From a checkpoint of a small transformer trained on Wikipedia: MLP 1536 squared ReLU.
MLP neurons of a small language model. Each row is named by its layer, matrix (up: input weights; down: output weights) and neuron, and shows model dimensions 240-303. Each number is 128 + 24 x the weight over its row's rms, rounded and kept within 0 to 255.
Before each neuron's rows, "fires on" lists the tokens most often at its 100 highest values on Wikipedia text that the model never trained on. A number after a token or word is its count.

fires on: " " 50, "1" 14, "9" 12, " in" 4
L9.up81 [147 100 169 115 128  77 181  92 171  94 161 121 151 110 108 124 132 171 147 162 136 127 151  68  93 134 119 135 122 117 155 148 108 137 131 172 139 128 132 114 137 165 119 126 139 158 142 112 161 130 103  79 116 162 117 141 129 147 142 152 104 100 114 106]
L9.down81 [ 91 120 148 144 124 120 129 152 146 156 133 148 106 122 124 105 160  88 117 126 102 186 104 120  80 116 169 140 120 145  95 159  86 135 174 148  95 143 165 118 158 155 113 109 163  87 123 122 101 146 181  91 106 136 143 158 107 115 121 122 151 135 133 182]

fires on: "," 72, ")," 15, "5" 8
L5.up1118 [145 108  93 125 125 125 135 144  76 119 155 172 136 139 172 158 122 116 140 153 126 117 118 164 159 130 120 145 155 120 112 106 164 119 188 129  81 139 143 130  99 131 114 139 125 137 134  79 148 146  91 120 169 115 149 108 140 133 134 117 106 130 114 109]
L5.down1118 [127 114 157 129 144 131  69 139 106 158 135 117 125 153 115 152 180 105  94 166 123 125 113 142 163 150 170 167 179 168 160 114 149 155 127 138 155 105 151 128 104 152 139 120 150  99 137 130 114 108 136 119 121 149 131 129  92 119  92 123 111 129 150 134]

fires on: " |" 29, "," 17, "=" 17, "." 8, ":" 7, ";" 5
L10.up913 [125 178  77 154 130 115 159 192 108  96  90 126 109 116 151 129 120 122 178  97 134 132 130 102 136 116 144  90 126 130  94 124 147 148 120 136 116 133 117 137 168 166 112  94 104 100 133 143 141 132 159 108 153 124 147 156 104 123 129 136 104 148 135 133]
L10.down913 [133 167  99 112 151 100 150 178 110 168 124 135 123  97 108 126 118 160 149 115 132 166 139 104 121 107 133 138 147 122 140 104  91 107 123 134 180 135 101 122 140 120 147 161 112 119 127 161 116 119 138 106 116  91 121 109 110 168 132 160  95 136 168 111]

fires on: " |" 47, "|" 41, "-" 5, " –" 4
L10.up894 [115 148 139 143 155 169 144 151 105 153 117 134  98  99 116 133 123  97 108 153 139 137 134 116 160 140 146  67 111  99 100 126 110 102 134 114 118 110 133 104 112 140  98 204 132 107 130 121 135 140 119 165 155 107 113 127 142 128 142 123 132 119 118 105]
L10.down894 [123 129 132  90 138 148 145 158 151 110 113 128 131 121  94 142 125 102 108 100 141 125 141 110  97 146 155 157 133 105 112 122 158 134 143 154 148  85 149 142 154 118 113 119 116 127 160  76 131 152 116 133 108 135 138 112 180  98 163 149 103  98 146 134]

fires on: "ed" 20, "9" 9, " located" 7, "d" 6, "ing" 6, " decided" 6
L5.up873 [ 93 121 150 181 100  88 119 185 124 117 172 152 149 124 117 111 165 108 116 126 108 105 135 109 135 130 130 124 131 110 138  73  97 119 134 146 124 149 148  78 135 147  79 147 137 137 162 169 145 126 105 132 171 140 147  92 139 133 141 161 126 116 147 130]
L5.down873 [147 101 122 144 132 177 120 142 118 150 154 130 151 117 134 131  84 126 125  92 114 160 135 135 106 138 121 153 147 114 166 104 140 137 153 110 129 117 150 109 141  81 107 109 114 126  87 148 142 140 146 162 108 144 111 127 124 106  91 144 155 111 151 154]

fires on: "," 58, " and" 9, " as" 6, " in" 5, " (" 5
L9.up1528 [152 175 148  81 109 107 120 144 103 155 153 128 135 112 102 116 171 127 130 126 151  67 125 154  98 114 131  95 146 141 113 128 145 116 119 120 128 176  94 143 141 116 126 109 174 141 114 134  96 151  63 113 130 126 134 128 144 114 130 127 135 145  70 141]
L9.down1528 [121 104 161 128  84 159 127 198 153 157 125 132 120 120 137 144 127 140 132 189  89  93 168 131 146 140  98 129 120 132 121 113 125 100 147 100 136 108 158 103 116 109 126 147 150 114 140 103  99 126 132 111 130 111 121 138 138 174 112 113 135 111 119 135]

fires on: "," 62, " |" 8, " when" 8, " When" 4
L10.up807 [154 165 159 147 178 120 130 137 106 124  56  93 149 119 159 147  92 130 156 149 136 115 124 121 163 105 101  88 169 154 131 121 154 123 123  71 154 140 123 122 112 162 112 106 141  94 139 154 120 125 145  76 102 116 175  86 134 149 118 143 114 121 114 146]
L10.down807 [127 100 102 147 133 144 138 148 173 111 116 118 141  85 122 169 160 138  84  97 171 105 119 122 107 138 159 119  89 139 131 114 180  86 102 135 138 136  95 117 160 105  82 147 119 155 121 126 141 134 168 129 157 154 107 102 150 122 154 109 116 113 124 187]

fires on: "0" 24, "1" 20, "2" 13, "9" 11, "5" 8, "4" 8
L9.up679 [178  94  95 135 154 122 132 112 131 148 144 142 127 126 163 140 158  79 146 120  93 127 126  93 123 116  87 145 132 131 138 100  89 131 120 136 152 108 124 118 200 134 123 103 144 145 117 115 163 160 123 132 146 131 120 168 145 118 140 101 106 161 101 109]
L9.down679 [164 127  47 112 154 144 130 112 200 108 142 175 159 123 129 103  92 174 131 112 102 115 131 137 126 143 170 149 144 110 124 152 120 122  96 129 182 180 127 145 135 128 116  97  93 122 130 102 154 140  96 150 103 102 119 134 119 140 138  84 128 140 127  78]

fires on: " in" 25, " as" 10, " In" 6, " over" 5, " that" 5
L10.up175 [129  59 117 145 120 116 114 101 119 143  97 136 125 145  98 154 148 128 109 107  62 139 114 126 159 112 152 135 175 138 105 139 133 142 155 145 111 132 122 126 106  92 116 158 107 162  74 142  88  93 151 127 126 128 148 124 100 132 134 120 116 107 145 138]
L10.down175 [ 94 117 118 114  67 130 137 126 132 112 137 118 159 145 150 144 136 138 124 146  93 123 159 101 138 115 152 133 152 155 151  74 112 176 127 129 125 181 174 117 124 129 119 139 113 127 143  91 121 139 128 124 114 182 141 115 134 158  92 113 149 160 112 112]

fires on: " of" 49, " for" 12, " in" 10, " |" 6, " to" 4, " from" 4
L10.up1421 [119  72 172 172 172 141 147 134 161  99 133 146 132 133 159 153 194 105  87 133 120  90 108 119 126 131  94 135 141 182 126 172 112 111 150 153 112 108  54 101 114 111  83 124 132  97 143 145 153 161 134 123 139  85 119 177 146 115 137 160 137 133 128 169]
L10.down1421 [114 127 100  96 146 147 145 156 134 112  90 128 123 120 140 155 153 152  80 178 111 143 177 133 123 159 156 140 130 106 129 139 118 136 134 171 105 108  87 151 124 134 101 134 147 122 127 124 147 150 148 165 118 121 158 132 120 128 151 104 134 126  84 160]

fires on: "1" 27, "9" 26, "5" 10, "0" 9, "8" 9, "7" 6
L10.up171 [129 121  93 156 123  73 132 108 124  70 122 178 162 153 137 142 145 120 109 116 123 149  77 134 100 158 151 150 153  79 135 134 113 113 128 139 143 131 128  96 119 125  92 149 130 156 158 104 140 172 146 124 163 154 113 128 169 117 136 115 179 131 175 151]
L10.down171 [142 127 144 111 142 101 130 130 107 165 158 133 167 105 106 106 119 105 109 131  82  89 143 124 152 146 127 126 187 168 143 107 110 127 131 158 129  99 142 111 163 129 129 122 124 130 178 123 138 132 135 128 113 106  70  91 111 119 115 160 129 109 169 128]

fires on: " in" 22, " In" 13, " of" 9, "In" 8, " during" 7, " wrote" 5
L10.up73 [126 153 127 193 177 137 112 104 166 138 150  93 164  96 129 161 136  73  85 100 117 127 151 128 113 112 148 137 160 149 140 102 127 121 123 115 131 111 102  95 102 113 115 102 110  76  90 163 157 135 127 118 133 117 156 151 150 115 128 111 119 127 142 119]
L10.down73 [136 131 116 140 145 137 163 142 177 122 156 165 120 158 148 145 176 120 126 149 125 150 110 145 193 149 146 151 121 145 142 164 127 107 133 121 100 119 119 128 136 128 127 125 136  90 120 114 147 128 143 138 118 164 172 104  77  95 111 129 130 118 144 206]

fires on: " |" 25, "0" 17, "2" 12, "|" 9, "\n" 7, "9" 6
L8.up457 [143  82 117 123 125 144 157 128 134 165 109 115 120 120  98 112  98 159 146 118 170 134 125 112 150 139  99  90 157 137 120 147 121 111 134  46 125 144 149 148 123 130  88 134 113 136  73 105 125  75 137 160 157  73 108 117 192 129 136 151 113  88 143 124]
L8.down457 [170 149 129 125 162  88 117  64 138 152 113  81 126 130 140 144 108 126 126 106 120 134 140 142 110 153 126  91 143 156 138 123 183 105 125 117 139 121 143 141 142 147 100 109 122  98 178 111 126 105 105 109 135 145 101 151 134 124  94 187 136 117  88 122]

fires on: "th" 18, "st" 14, " Sch" 12, " D" 10, " St" 7
L9.up392 [129 143 131 105 108 129  88 137  89 131 123 132 145 101 122 138 132 136 143 100 127 136 126 159 111 104 138 152 105  59 120 132 129 132 127 137 103 131 114  90 122  98 107 104  98  78 157 135 116  96 120 150 117  92 131 169 138 141 104 154 119 101 140 122]
L9.down392 [119 138 134 139  92 133 149  87 146 165 173 123 147 146 141 148 125 135 138 118 123 126 120  96 107 135 141 173 128 117  88 156 124 124 120 130 138 107 138 118 132 137 134 141 138 114 118 126 146 107  73 133 196  77 123 119 108  90 134  85 101 101 101 188]

fires on: "id" 15, "ed" 12, "d" 7, " son" 6, " Bo" 6, "D" 5
L8.up159 [136 130 145 138 118 120 128 168 111 157 122 138 168 175 112 148 130 116 134 102 138 138 158  87 117 121 132 123 142 135 154 103 160 142 145 114 125 142 112 109  98 145  97 142 129 129 172 162 128 135 145 144 142  91 156 125 112 150 141 151 151 134 136 172]
L8.down159 [134 173 155 132 116 132 135 144 111 108 140 141 120 154 110 153 142 119 145 128 132 133 148 121 109 106 123 105 106  74 137 134 169 127 184 102 161 121 118 196  94 107  95 183 142 118 190 185 128  99 137  69 158 123 137 147 144 131 133 152 121 108 142 146]

fires on: "-" 21, " War" 14, " " 12, " League" 6, " Sa" 5, " II" 5
L8.up224 [153 115 184 136  86 112 168 121 122  95 173 139 105 130 132 140 127 121 160 173 113 140 140 144 124 148  96 148 111 118 163 106 170 150 140 176 144  81 130 155 150  90  93 143 136 143 127 167 132 116 139 111 127 179 111  96 126 122 129 122 174 126 128 109]
L8.down224 [145 132 155 136 121 125 124 116 137 122 116 126 119 126 130 110 136 107 133 142 139  83 155 129 100 154 152 179 121 146 175 111 162 131  79 133 144 109 134 137 182 131 135 153 128 144 122 116 115  61 125 100 130 153 133 107 156 105 165 142 152 146 167  71]

fires on: "." 25, " " 19, " after" 10, "\n" 10, "-" 8, " to" 7
L8.up429 [144 125 133 155 145  95 100 151 141  80 134 138 134 161 130 146 113 133 105 150 183 110 158  96  92 113  95 141 130 139 126 130 136  73 144 117 126 119 148 159 107 102 102 125 119 105 103 121 156 134 106 136  94 151 149 113  99 110 118 103 126 116 172 138]
L8.down429 [141 115 141 126 121 141 132 124 166  82 127 126 105 121 115 144  81 118 101 103 132 153 113 163 123 116 146 165 124 120 141 150 135  93 169 146 114 151 151 134 133 122 109 135 133 124 103 103 160 143 149  99 171 114 131  97  88 132 146 147 153 126 139 135]

fires on: "," 70, " (" 11, "born" 8
L9.up1179 [114 120 155 117  76 145 130 166 132  92 150 134 124 118  95 114 149 140  89 146 131  82 124 165 180 135  91 132 130 129 130 126 170 136 103 154 114 106 132 106 134 137 152 118  81 159 119 116 102 109  38 145 118 104 128 108 165  90 117 130 112 133  87 141]
L9.down1179 [154 133 113 124 147 143 117 143 155  90 137 134 132 144 158 115 158 134 137 121 126 106 130 149 167 155 154 102 143  90 110  80 140 167 158 117 118 105 171 135 119 127 147 130 119 101 139 112 114 177  95  85 129 131 115 132  89  98 154  99 155  80 143 144]

fires on: " three" 16, " four" 15, "4" 12, "6" 8, " five" 8, " six" 7
L5.up672 [123 119 139 132 131 123 127 137 113 140 135 155 135  77 105 109 125 117 126 139 118 111 108 196 198 108 104 135 135 118 155 132 117 128 145 109 141 101 142  99 109 109 163 140 117 146 126  92 174 161  89 141 135  99 155 136  73 110 114 148 139 104 133  97]
L5.down672 [126 121 104 121 130 118 115 115 128 135 115 128 173 101 100  99 131 125 101 147 188 126 112 135  79 123 108 116 176 147 128 114  98 103 125 132 133 135 114 139 136 129 110  82 153 132 119 130 143  91 118 121 147 119 161 135 117 173 149 136  80 137 127 129]

fires on: " " 64, "." 11, "2" 11, "1" 6
L5.up853 [166 152 111 153 119 115 190 164 127  97 175 188 156 130  78 136 152 117 114 152 111  97 137 111 125 147 141 143 158 102 145 130 101  85 175 113 149  94 106 159 109 101  88 104 113 122 117 133 155 137 128  82 116 131 137 149 139 118 177 140 151 110 171 123]
L5.down853 [190  95 100 122 148 108 110 125 134 151 133 114 115 141 123 136 129 115 112 155 115 100 116 106  89 128 128 132 138 140 133 171 120 180 157 162 141 143 161  94  95 127  98 135 142 152 101 102 154 108 126 150 108 130 153 145 135 151 108  91 154 113 120 116]

fires on: "5" 33, "4" 31, "7" 13, "6" 12, "3" 5
L8.up1509 [111 144 136 102 141 134 136 108 134 132 139 111 132 117 153 125  74 148 118 182 106 135 124 109 160 136  94 142 148  91 103 130 152 136 125  97 153 101 141 122  98 107 176 177 105 126  78 126 137  89 123 124 184  71 154 109 115  81 115 139 151 143 111 126]
L8.down1509 [ 60 119 190 114 102 141 139 123  97  80 130 138 142 110 131 125 114 151  84 115  87 132 153 130 110 137 121 128 119 160  97 104 108 133 152 121 173 108  91 162 142 148 137 102 126  84 124 132 156 113 137 106 147 148 162 132 104 112 131 125  64 122  71  83]

fires on: "9" 17, "2" 14, "4" 13, "8" 10, "1" 9
L10.up845 [140 137  77 112 122 129 133 142 155 101 162 171 193 122 145 107 111 134 144 118 105  95  88 141 125 158 139 112 130  95 168 123 101 103 122 106 140 104 111 131 132 131 111 149 123 171 139 132 144 149  87  82 161 161  97 147 141 107 111 115 124 118 115 112]
L10.down845 [ 81 143 117 113 116  81 116 129 136 127 125 150 108 133 115  78 101 160 121 142 117 120 106 127 122 111 172 113 171 116 108 153 117 143 148 133 124 103 130 132 131  92 135 119 136 113 169 116 125 128  85 152 131 140 150 163 120 145 105 128 128 104 137 148]

fires on: " in" 52, " In" 12, " took" 9, " |" 4
L9.up1063 [179 130 114 161 150 175  94 123 123 104 139  93 170 131 103 140 129 151 107 134  78 144 170 139 154 157 116 117 161 178 199 150 107 118 100 118 109 100 165 119 121 156  86 104 128 108 131 105 159 164 140 119 118 135 130 143 120 108 148 111 103 134 137 124]
L9.down1063 [103 106 174 135 135 164 122  98 146 102 120 124 119 104 137 124 122 144  93  96  58 159 115 161 104 117  95 115 134 124 135 163 154 115 153 125 110 127 103 146 125 134 141 171 124 141  95 184 109 122  82 191 190 126 116  94 115 102 126 131 106 150 132 180]

fires on: " |" 35, "," 17, "\n" 10, "3" 5, "2" 5, " " 4
L8.up851 [132 136 145 187 134 121 166 120 115 151  78  99 158 113 127 129 124 120 126 154 118 142 109  99 139 107 121 162 103 129 134 111 140 103 148 103  87 106 145 153 128 112 141 113 159 108 125 118 128 110 130 116 153 149 130 136 152 144 112 140  95 170 125 152]
L8.down851 [101  87 160 126 158 125 116 139 139 128 146 108 141 111 128 147 125 144 113 154 146 107 151  85 139 164 111 110 116 142 119 128 127 163 122 142 153 160 118  93 116 114  99 124 101 118 125  92 139 127 119 121 128 111 130 130 128 105 106 189 120 138 129 129]

fires on: "," 100
L8.up1248 [110 152 155 118 124 136 110 196 114 146 152  93 130 115 174 123 132  68  90 102 116 141 139 157 155 126 118 121 193 148 137 117 178 151 161  88 117 134 119 129 108 148  98  98 128 135 147  72 164 135  72 134 101 156 143 106 146 119 179 149 104  85 152 121]
L8.down1248 [150 131 108 108 166 145 112 255 133  84  97 142 121 106 137 133 122 135 114 143 135  85 153 128 117 100 189 119 129 126 107 120 166 139 133 169 129 149 116 114 146 152 140 120 179  51 102 119 118 152 110 177 107 147 156 125 135 153  86 105 109 185 112 139]

fires on: " |" 32, "-" 23, " " 18, "–" 17
L5.up37 [145 130 112 149 113 142 160 117 118  87 153 145 115 153 104 129 106 144 151 147 173 131 137 145 106 125 129 113 115 131 122 152 115 128 107 152 151  94 143 134 161 129 128 127 172 140 123 162 107  74 120 131 139 167 106  96 138 138 132 127 127 170 113 146]
L5.down37 [148  91 155 153  98  85 110 145 135 123 131 122 101 169 132 131 123 101 117 145 102 104 112 116 149 109 121 135 173 118 100 140 152 128 108 171  88 136 114  80 140 128 109 100 135 162  99 139 112 107 108 138  75 143 119 128 161 121 130 128 125 133 114  90]

fires on: "s" 27, " to" 25, "," 6, " not" 4, "er" 4
L9.up1434 [160 163 101  96 161 147 148 145 118  87 129 188 121 100 143 130 137 127 114 122 133 153 148 125 140 119 106 105 103  67 121 141 157 103 147 125 109 121 110 136 143 128 136 148 168 171 123 103 125  98  71 142 140 109 153 115 123 146 131 109 117 141 128  90]
L9.down1434 [113 136 143 119 132 159 100 133 131 100 141 161 158 120 126 117 107 178 123 121 104  81 149  98 138 171 163  96 190  90 142 120 149  72 143 158 101 110 110 117  78 104 111 118 117 125 137 106 138 124 142 117 107 106 108  82 102 141 142 124  93 121 144 130]

fires on: " and" 35, "," 14, " of" 9, " is" 8, " was" 6
L8.up967 [ 63 123 114 130 151 141 118 132 151  99 124 113 139  77 110 116 141 131 132 125 139 107 127 145 161 137 134 101 105 110 103 132 148 184 131 156 101  82 168 150 142 133 141 113  90 125 101 126 110 107  91 140 123  89  91 166 132 108 109 104 126 138 163 109]
L8.down967 [115 113  99 101  88 184  98 141 126 150 103 117 148  55 169 140 106 186 129 100 101  87 144 131 126 139  75  82 154 121 152 148 126 125 116 143 115 135 134 115  91 133 165  78 103 157 110 161 153 117 174 116 119 113 108 138 108 155 139 137 137 122 156 140]

fires on: "1" 61, "2" 32
L5.up663 [ 89 119  81 145 158 125 154 132 106 149 160 146 105 108 132 167  91 112 144 124  96  88 150 161 160 105 106 114 105 108 132 120 111 135 176 160 142 102  97 136 126 169 112 131 176 132 103  94 114 115 151 118 165 138 123 156 140 122 103 104 101 134 130 170]
L5.down663 [131 139  98 126 123 157 116 142 139  76 146 132 131 129 134 136 100 144 145 154 114 112 122 103 127 140 150 107 116 111 130 149  98  80  91 114 126 119 148 122 179 173 132  81 137 153 165 112 129 129  95 125 116 124  74 159 157 132 133 162 104 103 120  63]

fires on: " the" 20, "s" 17, "," 15, " re" 5, "sur" 4
L8.up995 [131  95 131 177 153 106 129 170 112 125 152 110  98 100 117 101 115 133 114  66 139 172 132 147  88 130 136 113 113 147 111 125 158 139  45 126 152 106 148 131 149  88 145  93 140 114 106 160 161 124 120 110 118 158 117 171 126 143 128 112 121 166 133 123]
L8.down995 [148 121 145 101 112  90  79 164 131 117 158 172 115 150 145 145 100 125 132 133 106  90 155 118 175 138 176 153 150 142 122  96 161 119 128  98 136 105 111 109 130 154 170 132 100 100 118 140 152 155 134 112 141 114 102 162 120  96 132 136 157 166 137  89]

fires on: " the" 63, " " 6, " a" 4, "'" 4
L9.up18 [129 156 147 133 111 103 109 161 133 148 166  79 133 148 131 158 169 112 116  99 134 133  93 129 167 141 148 121  45 162 129 164 116 146 109 114 116  81  96 111 155 139 131 148  86 140 135 101 137 132 134 170 116 181  71 191 135 128 133 151 111 107  59 138]
L9.down18 [104 100 110 139 153  68 103 139 156  89 124  95 141 116 184 150 125 139 103 160 104 112 138 111 131 129 162 118 131 142  89 141 118 165 117 140 145 103  98 135 147 108 115 125 111 148 137 133 131 126 136 141 111 127 122 132  68 125  99 166 114 180 122  91]

fires on: " in" 29, " as" 26, " at" 10, " man" 7, " As" 6, "al" 5
L10.up979 [116  89 145 174 108 127 136 113 169 115 116 132 124 122 122 162  98 102 108 137  77 141 128  73 199 168  96 129 137 153 133 135 135 148 139 110  78 125 152 165 125 141 131 124 106 163 118 144 129 144 134 163 147 138 105 176 105 129 117 134 120 127 141  94]
L10.down979 [123 129 139 179  98 152 123  95 107 126 139 157 139 148 103 132 117  94 158 147 101 151 135  66 125 153 141 130 111 122 101 146 151 147  98 159 108 153  83 105 133 104 146 140 142 112 126 148  89 124 125 104 107  98 138 114 124 135 102  99 144 142  67  97]

fires on: " the" 48, "The" 11, " to" 6, " The" 6, "," 6, " of" 5
L8.up155 [122 115 112 124  81  90 149 127 149 139 132 128  98 126 158 120 139 136 149 131 100 123 146 142 146 173  76 133  68 149  86 105 114 121 135 147 125 129 132  92 110 156 125 155  92 128 127 116 124 126  55  92 123 103 152 148 133 129 115 169 132 192 149 144]
L8.down155 [ 95 131  91  94 123 177 161 148 154 149 146 136 164 142 133 155 177 139 152  98 130 157 102 101 140  91 105 120 111  97 126 149 121 120 133 177 143 121 130 113 168 119 116 123 109 117 151 126 109 126 107 130 107 117  80 114  90 106 151 135 114 124 116 145]

fires on: " of" 34, " at" 14, " in" 12, " for" 11, ":" 7, " to" 5
L5.up432 [121  97 130 135 114  94 116 125 149  78 119 142 138 142 154 145 102 123 118 124 155 159 117 117 119 151 138  89 114 135 111 134 110 105 162 122 105  96 148 101 104 120  77 151 183  74 130 111 164 131 114 153 170 126 128 166 147 106 124 175 150 137 134 130]
L5.down432 [158 115 146 156 160 118 142 146 112 105 112 146 104 127 139  95 148 129  62 193 124 126 107 128 119 123 127 144 110 154 150 108 141 139 144 145 148 128  99  88 114 167 123 127 120 154 152 146  90 139 125 128 104 127 150 124 147 138 120 137  99 133 113 130]

fires on: "2" 21, "1" 16, "3" 14, "s" 8, "9" 7
L8.up47 [146 149 115 129 114 108 153 150 108 103 129 128 159 111  93 166 165 132  99 136 150 126 128 105  99 180 118 138 124 167 122  93 104 165 105 174 127 128 167 106 110 120 156 116 136 136  94  86 173 148 104 112 108 108 120 129 127 177 118 173 122 147 130  96]
L8.down47 [154 162 113  97 110 157 131 145  78 140  97 160 127 140 132 129 116 112 147 164 122 134  87  88 141 143 163 151 124 136 146 136 116  73 149 108 127 171  82 107  87 133 133 140 128 172 135 144 131 123 192 152  83 117 150 139 182 125 117 131 119  89 129 123]

fires on: " =" 39, " |" 25, " place" 7, "|" 6
L9.up697 [124 147 172 132 168 106 148 127  99 192 127 172 101 108  94 113 112 109 123 136  89 152 120  94 113 125 130 112 126 143  97  90 140  99 145  87 135  90  95 102 155 138 115 160 134 125 112 170 155 117 149 150 128 116 120 104 141 162  97 149 128 133 144 133]
L9.down697 [151 173 139 127  93 112 108 129  95 139 131 146  93 134 135 120 101  88 128 104 146  88 122 116 133 153 117 124 104 167 127 164 124 123 151 149 108  82 167  85 134 122  95 133 102  86 104  97 147 142 123 110 137 130 173 142 103 138 115 137  92 147 148  75]

fires on: " " 44, "2" 13, " the" 11, "1" 7, "-" 6
L8.up924 [113 116 173 121 109 113 157 149 143 129 171 160 131 141 110 126 142 104 119 137 157 132 121 127 108 135  73 134 124 117 145 107 114  94 175 141  84  91 133 154 103 130 177 125 153 143 145 106 140  97 108 113 125 199 113 153 142 120 138 144 119 134 120 131]
L8.down924 [131  90 111 162 120 127 141 106 139 152 132 149 154 132 114 113 127 124 121 171 126 121  85 148  87 169 139 113 124 143 145 132 117 140 150 103 116 164 140 106 110 121 152 109 152 123 155 113 200 125 104 100 105  96 131 120 153 104 112 109 125 143 145 142]

fires on: "-" 46, "1" 12, "4" 7, "0" 7, "3" 5, "2" 5
L8.up852 [144 115  98  78 124 109 125 123 131 167 135  99 147 111 155 130 122 108 134  97 149 110 132  85  90 133  79 106 159 129 123  90 116 164 132 132  87 159  99 129 117 130  70 126 138 142 107 110 110 133 100 147 146 122 145 144 141 141  97 170 118 112 119  97]
L8.down852 [135 147 117 119 127 134  99 116 127 142 155 104 144  92 118 115 165 126  70 134 139 147 155 114 127 135 113 152 162 135 151  97 133 118 153 136  74 116 115 133 107 139 135  97 128 142 133 156 102 163  92 154 123 133 138 141 118 138  74 148 121 141  81 124]

fires on: "," 69, ":" 9, "\n" 6, " \"" 5
L10.up530 [119 139 131 146  72 127 134 178 115 108 107 109 166 139 105  97  99 157 136 104 147 118 135 152 139 141 121 140 123 135 133 130 156 106 117 136 109  99 124 122 165 121 159 107 127 113 135 104 167 140 115  95  93 135  90  93 149 117 119 133 144 169 123 128]
L10.down530 [116 108 131  98  86 141 116 146  89 121 144 110 139 103 178 138 153 116  87 127 117 145 171 175 135 121 132 138 135 119 135 117 145 138 110 130 133 134 155 151 120 103 135  89 127  92 169 127 127 109  51 134 159 142 118 161 171 135 144 109 141 143 121 120]

fires on: "1" 37, " " 15, "9" 15, "8" 9, "2" 6, "0" 5
L8.up268 [165 114 157 103 124 151 133 114 162 117 131 127  99 152 116  98 185 140 128 142 141 144 102  63 118 165 153 146 152 104 146 144  96 139  70 131 143 141 141 134 124 134  87 104 129 132 139 214 171 170 129  88 106 155 159 134 152 132 131 135 115 177 152 110]
L8.down268 [156 122 111 130 138 115 123 154  78 172 125 128  97 172 130  99 135  99 112  99 137 149 114 108 143  98 175 126 147 102 126 116 137 168 121 134 116 119 141  77 160 153 119 142 193  83 114  94 126  72 154 142  95 121 110 106 148  87 138 131 156 135 134 160]

fires on: " the" 43, "sur" 10, " Sur" 8, " de" 5, "t" 4, " a" 4
L9.up878 [ 96 137 134 153  75 114 110 144 102 143 133 139 154  91 123 116 131 147 115 118 177  89 133 159 151 102 150  73 117 150 157 137 111 126 107 109 123 111 124 105 132 157 107 114  91 140 125  65 112 173 137 157 108 135 120 163 113  90 138 170 129 188 145  70]
L9.down878 [130 133 143 136 181 160  82 159 158 133 147 132 126 124 152 144 153 114 151 163 122 119 139  97 154 150 101 141 143 112  62 138 147 118 151 152 134 108 149 144 118 161 112  98 122 134 125 160 164 116 124 181 120 104 123 161 149 126 128 154  93 152 143 157]

fires on: " |" 47, "\n" 13, "," 7, ";" 5
L9.up739 [117 159 124 129 149 134 111 130 127 130 100 121 171 123 106 152 134 162  76 143 124 143  87 117 200 158 128 140  99 103 113 116 186 156 114 113 143 155 142 139 172 147  93 126 104 124 119 138 120 109  70 141 106 132 185 166 134  90 136 144  97 160 102 119]
L9.down739 [116  79 137 154 115 110  82 161 120 136 124 115 125 146 126 103 132 127 148 142 111 145  98 129 126 171 120 140 145 156  88 133  95 134 155 178 117 156  86 147 126 122 133  97 134 120 139 152 135 165 108 171 119 164  94 118 126 145 127  90 137 137  97 110]

fires on: " that" 30, " as" 22, "," 7, "s" 6, "." 6, " described" 5
L8.up1164 [160 143 119 167 168 101 104 153 113 146 157 121 111 121 114 134 168 138  73  67 126 152 101 113  89 117 137 111 126 140 118 132 112 118  72 171 119 127 149 131 172  86 106 135 134 167  84 131 139 119 134 131 163 118 148 166 123 147 151  87 140 136 134 145]
L8.down1164 [114 100 167 112 141 129 115 147 164 115 115 144 141 177 132 111 137 112 149 136 127 135 160 105 151 105  83 121 168 127 111 144 110 106 130 182 134 135 154 137 147 130 116 121 127 121 180  86  89 142 141 137 130  95 132 128 127 135 128 161  91 156 163 127]

fires on: " St" 47, "sur" 10, " for" 6, "st" 4, " to" 4
L10.up469 [129 137 104 100 132 113 115 105  96 108 136 122 118 113 136 130 159 100 109 154 137  59 154 124 110 100 108 139 114 118 131 116 122 129 115 144 139 124 112 118 124 168 120  61 110 114 148 114 160 104 107 115 141  92 105 143 120  73 109 136 130 111 163 159]
L10.down469 [114  97 132 120 165  97 165  79 150 142  99 125 109 100 142 108 132 150 138 119 182  98 149 137 119 142 131 135 110 114  91 159 131 133 121 101 126 107 151 139 119 164 116  98 116 136 120 136 190 124 110 167 144 134 102 149 141 109 152 111 105 159 150 158]

fires on: "1" 20, "2" 14, "0" 11, "4" 9
L8.up80 [149 115 111 154 153 118 106 120 117 138 133 118  82 130 144 158 109 127 142  80 122 123 153 142 144 157 102 124 189  94  93  82 118 143 149 132 125 128 144 119 136 117 122 112 113 165 165 124 134 154 109  98 139  85 115 152 152 167 116 137 169 143 133 129]
L8.down80 [156 154 137 140 128 137 117 133 178 129 143  77 162 100 136 126 147 149 151 112  95  97 156 114 144 142 158 143 178 163 160 116  85  90 102 144 142  94 123 144 111 101 118  84 146 131 112 127 151 148  78 136  95 125 157 119 136 181 135 121 139 121 100  90]